config.toml
n_layer = 13
d_model = 256
n_head = 8
n_kv_head = 8
head_dim = 32
d_mlp = 704
vocab_size = 5652
activation = "swiglu"
norm = "rmsnorm"
norm_place = "pre"
norm_eps = 1e-05
positions = "rope"
rope_base = 10000.0
rope_fraction = 0.25
qk_norm = false
attn_scale = 0.177
bias = "none"
tie_embeddings = false
parallel_block = false
init = "normal"
init_std_qkv = 0.0418
init_std_o = 0.0
init_std_up = 0.0418
init_std_down = 0.0
optimizer = "cautious_adamw"
lr = 0.00078
lr_mult_o = 1.04
beta1 = 0.9
beta2 = 0.99
lr_head = 0.00657
warmup_steps = 203
schedule = "wsd"
decay_fraction = 1.0
decay_shape = "sqrt"
final_lr_fraction = 0.02
batch_tokens = 65536
seq_len = 512
doc_mask = false
train_tokens = 451100000
steps = 6884
dataset = "wikipedia_en"
MLP neurons of a small language model. Each row is named by its layer, matrix (down: output weights) and neuron, and shows model dimensions 112-239. Each number is 500 + 50 x the weight over its row's rms, rounded and kept within 0 to 999. Numbers have three digits each. A neuron's up and down rows have the sign that makes its largest values positive.
After each neuron's rows, "fires before" lists the tokens most often just after its 100 highest values on Wikipedia text that the model never trained on.

L4.down254:482473453448462510482548465490475441462489483451559521586486481504405575441471436501461420561522574362448488493494502517447538617481483504514495406468458478464538469465620474445437522521483546364533554467497466475553495581544472498574556557475543563458513411496578497423529444555454523538530503566553498517528496567527519486532567450515485517503421463527540554591457502522559473600431
fires before: "==", "In ", "== "

L2.down367:410505451498514465472438571515519554632564538439523412505504502453504519558562526567616430555488559513466536427510521421512467556573562418588495522523499480481511555521481528502494452486551387469477500541452508538416512392463490457511479452561489480484585585535536574550459508531436466527470535537523558497467446499486443463511564463514493494466523485541469489542491484439519460414548
fires before: ". ", ", ", ".", "s", ": "

L7.down311:399402480574513532568490510444540469471431570448546466522497421512479484406497495478533399580526598557457455514562510445574513559467452378504403449488511514473413501488595520486501481472552625502520479550533519585462352511467521476531559501529472665485470616578461540446498426512589546465571423536519462466523498428482460507459425464525467468467474480512449523447467503535562492606527
fires before: "==", "===", "== ", "| ", "In ", "G"

L3.down378:444417448513442428570545439466393554460458451519511444528527474538534591506543409532483557491513517568541541472513427474453475452511423544600569485525431488525574490428484486506509544492566484409504570497559462413459466608473528477458541400457465512497564480481536553487469519586390526434474450458499456484421502567472581447447599509482557502481536519567478462451510458507513517545429
fires before: "202", "201", "200", "192", "199", "198"

L4.down267:528445596528562601536524556569486476505565540584509495501596500429559509484514622571527414518533536522452527516443470488463439565454434562486534557470530486525411547548534492462510485492596467515517439554468441599544489538484548535472452544485448490501500522517472564476566583524469527557491560464487499512467570433518490524418460597511538445528510470465524521583633422530469491450527
fires before: "\n", "\n\n", "= "

L6.down105:508445499385450513460563518497462470441459478483401409443504501519455429431577470499492573514511497447428498595582422540454479503481543517468546583477524542514475474531432429536505406469489551456530537504486516532472517442508531433524530513425503495542442490416536437557507560465543538515438565473480538475465582450481592527512566515460473550508433542480527478458483522506498445575473
fires before: "in ", "by ", "on ", "as ", "at ", "to "

L6.down630:504501509511510480619534560494413557515572446484564451626506427495576415460499512478511557436482450507452475351485430530546421503475510492528449484578492568496576380489510537579390493534532510498540466493553514564464493497439486556499468587408523428574477445514440456572541487581549536448593537439443537539482535532581548522537519472519473513496477497497504475572435516499537513510572
fires before: ", ", ". ", ".", "–"

L9.down311:480471537467481540568402540495499438444503525459435506470460530543448592490489493499508463494531509375454483461587498468508462560555400516460452470441456438486553472567444377533404528478524480552494518441641488565476512535434509443509535518452473521495516497429503509575494468441487501640557494508506562478425456471449471460530516495578483559563479574515584490527552442488439511539432
fires before: "== ", "==", "The ", "In ", "It ", "He "

L9.down137:570611480438454455491417592511450511523429488547538469596524535532479547510505509452505569422547612514477464515575608544446465534443465574418455462463550524457508477409495500463558560555418439502517571489508485545497493547479465505534505509401377482558546547563509458482547515530500534459504505575580560452568424502550435503538567480534463473517553502373488497589453520482577541575465
fires before: "the ", "his ", "197"

L3.down187:554556503472538439573509433541513505568551554461550475530403500541525509513461620539391399451494547435505588485580573528466474450491570459476456511482526464458514560561472606408459452545524459454503587448481565484546487501562491544434538524583511498422549520398598572498555505516473535407466468463492467556436523383431512415487483534485576495472549469450557592509523486443539499434508
fires before: ", ", "the "

L2.down467:472434541492460459488557549559447544511534537478526548505523526498506466393524472551522614516479451470500503505470515465446549535545542626436492566546525464508539539472512560529479539583479518551462550504494494531506481576442441471481416478485504544465485522590482502497465490485512418599552525547515491596580477328431486468525486518462498404577435519462517432521488573540479422489434
fires before: "\n", "\n\n"

L6.down117:443501527540487559496532517531538561480524464517605443442422538531487464480469428505495418545497469508518552507532497474406483560577532511439568428453441554623457572414468457453520507476546594497382438433574572486525496489403479546457478486444556481460567472513494437466465419451563517377449602509509558420436533482436540496511592594497439465484552528496436444438493543543497439520494
fires before: "- ", "| "

L4.down225:504551488499510632428506436564596440495427444515637539447478436449556458519481485459499548498585517542525431509534520609484499473476479460502475476549456456575557487500486485464573470515483480544492461618528562548551459477376498518455454480490498498559454575503575526440450458521477558493495500534490458433485546481488590513558418446565566545466486511494508553542496608514530430532475
fires before: "| ", "the ", "his "

L7.down385:490528457452533537441507488543498460524450520536527416444474559559562491476475518497440504409566556481584515487556541473503462553501531402498523489537554557537545537537596588561552533502497483468527531502527457506483512499488628498572509418452426477618447484446501578481460520597530608496429475520597543549459509516479538556539582443486546476490496480523533519478588484499431505432505
fires before: ", ", "202", "200"

L7.down235:517527461539546462497414575468573481523461543441569458542554427435531533433477490459528486562489537452481589584467520491408522572516412531510496532406453498547572523548467508470495548411525482489516558519392439386554499578549470485450527442449459575438533454508541452558464580483559535557588556507480554530552491500515568473469514470437518559316518509500481512417463469463521462469507
fires before: "\n\n"

L7.down590:531548482527450505530506555578514467476447413453531472480488472518521526485498528543467472509484514506521465510459444466525484473530534511505456401528449612483444514513537464483522473495446448575535496508500536535518546469615516531476517517393562518438535524528528458477497512513479489400451392573654513580518440538474433585540608528479415482439598482467423579426564471616449433490519
fires before: "–", "| ", ".", "; ", ":"

L4.down242:557520498474427558445508549464470517535480555500472475565485498467492502498436434504582503528457463514536546429447540503426520508530509489487461508466577445439523544565483480439538502503457565509406518511466455514394518369478485556502391493415524507435599464611461512502499443606447467446453505565595498541488508602531533550499490506522523544524374413539492515553614436528420535507509
fires before: ", ", ".", ". ", "in "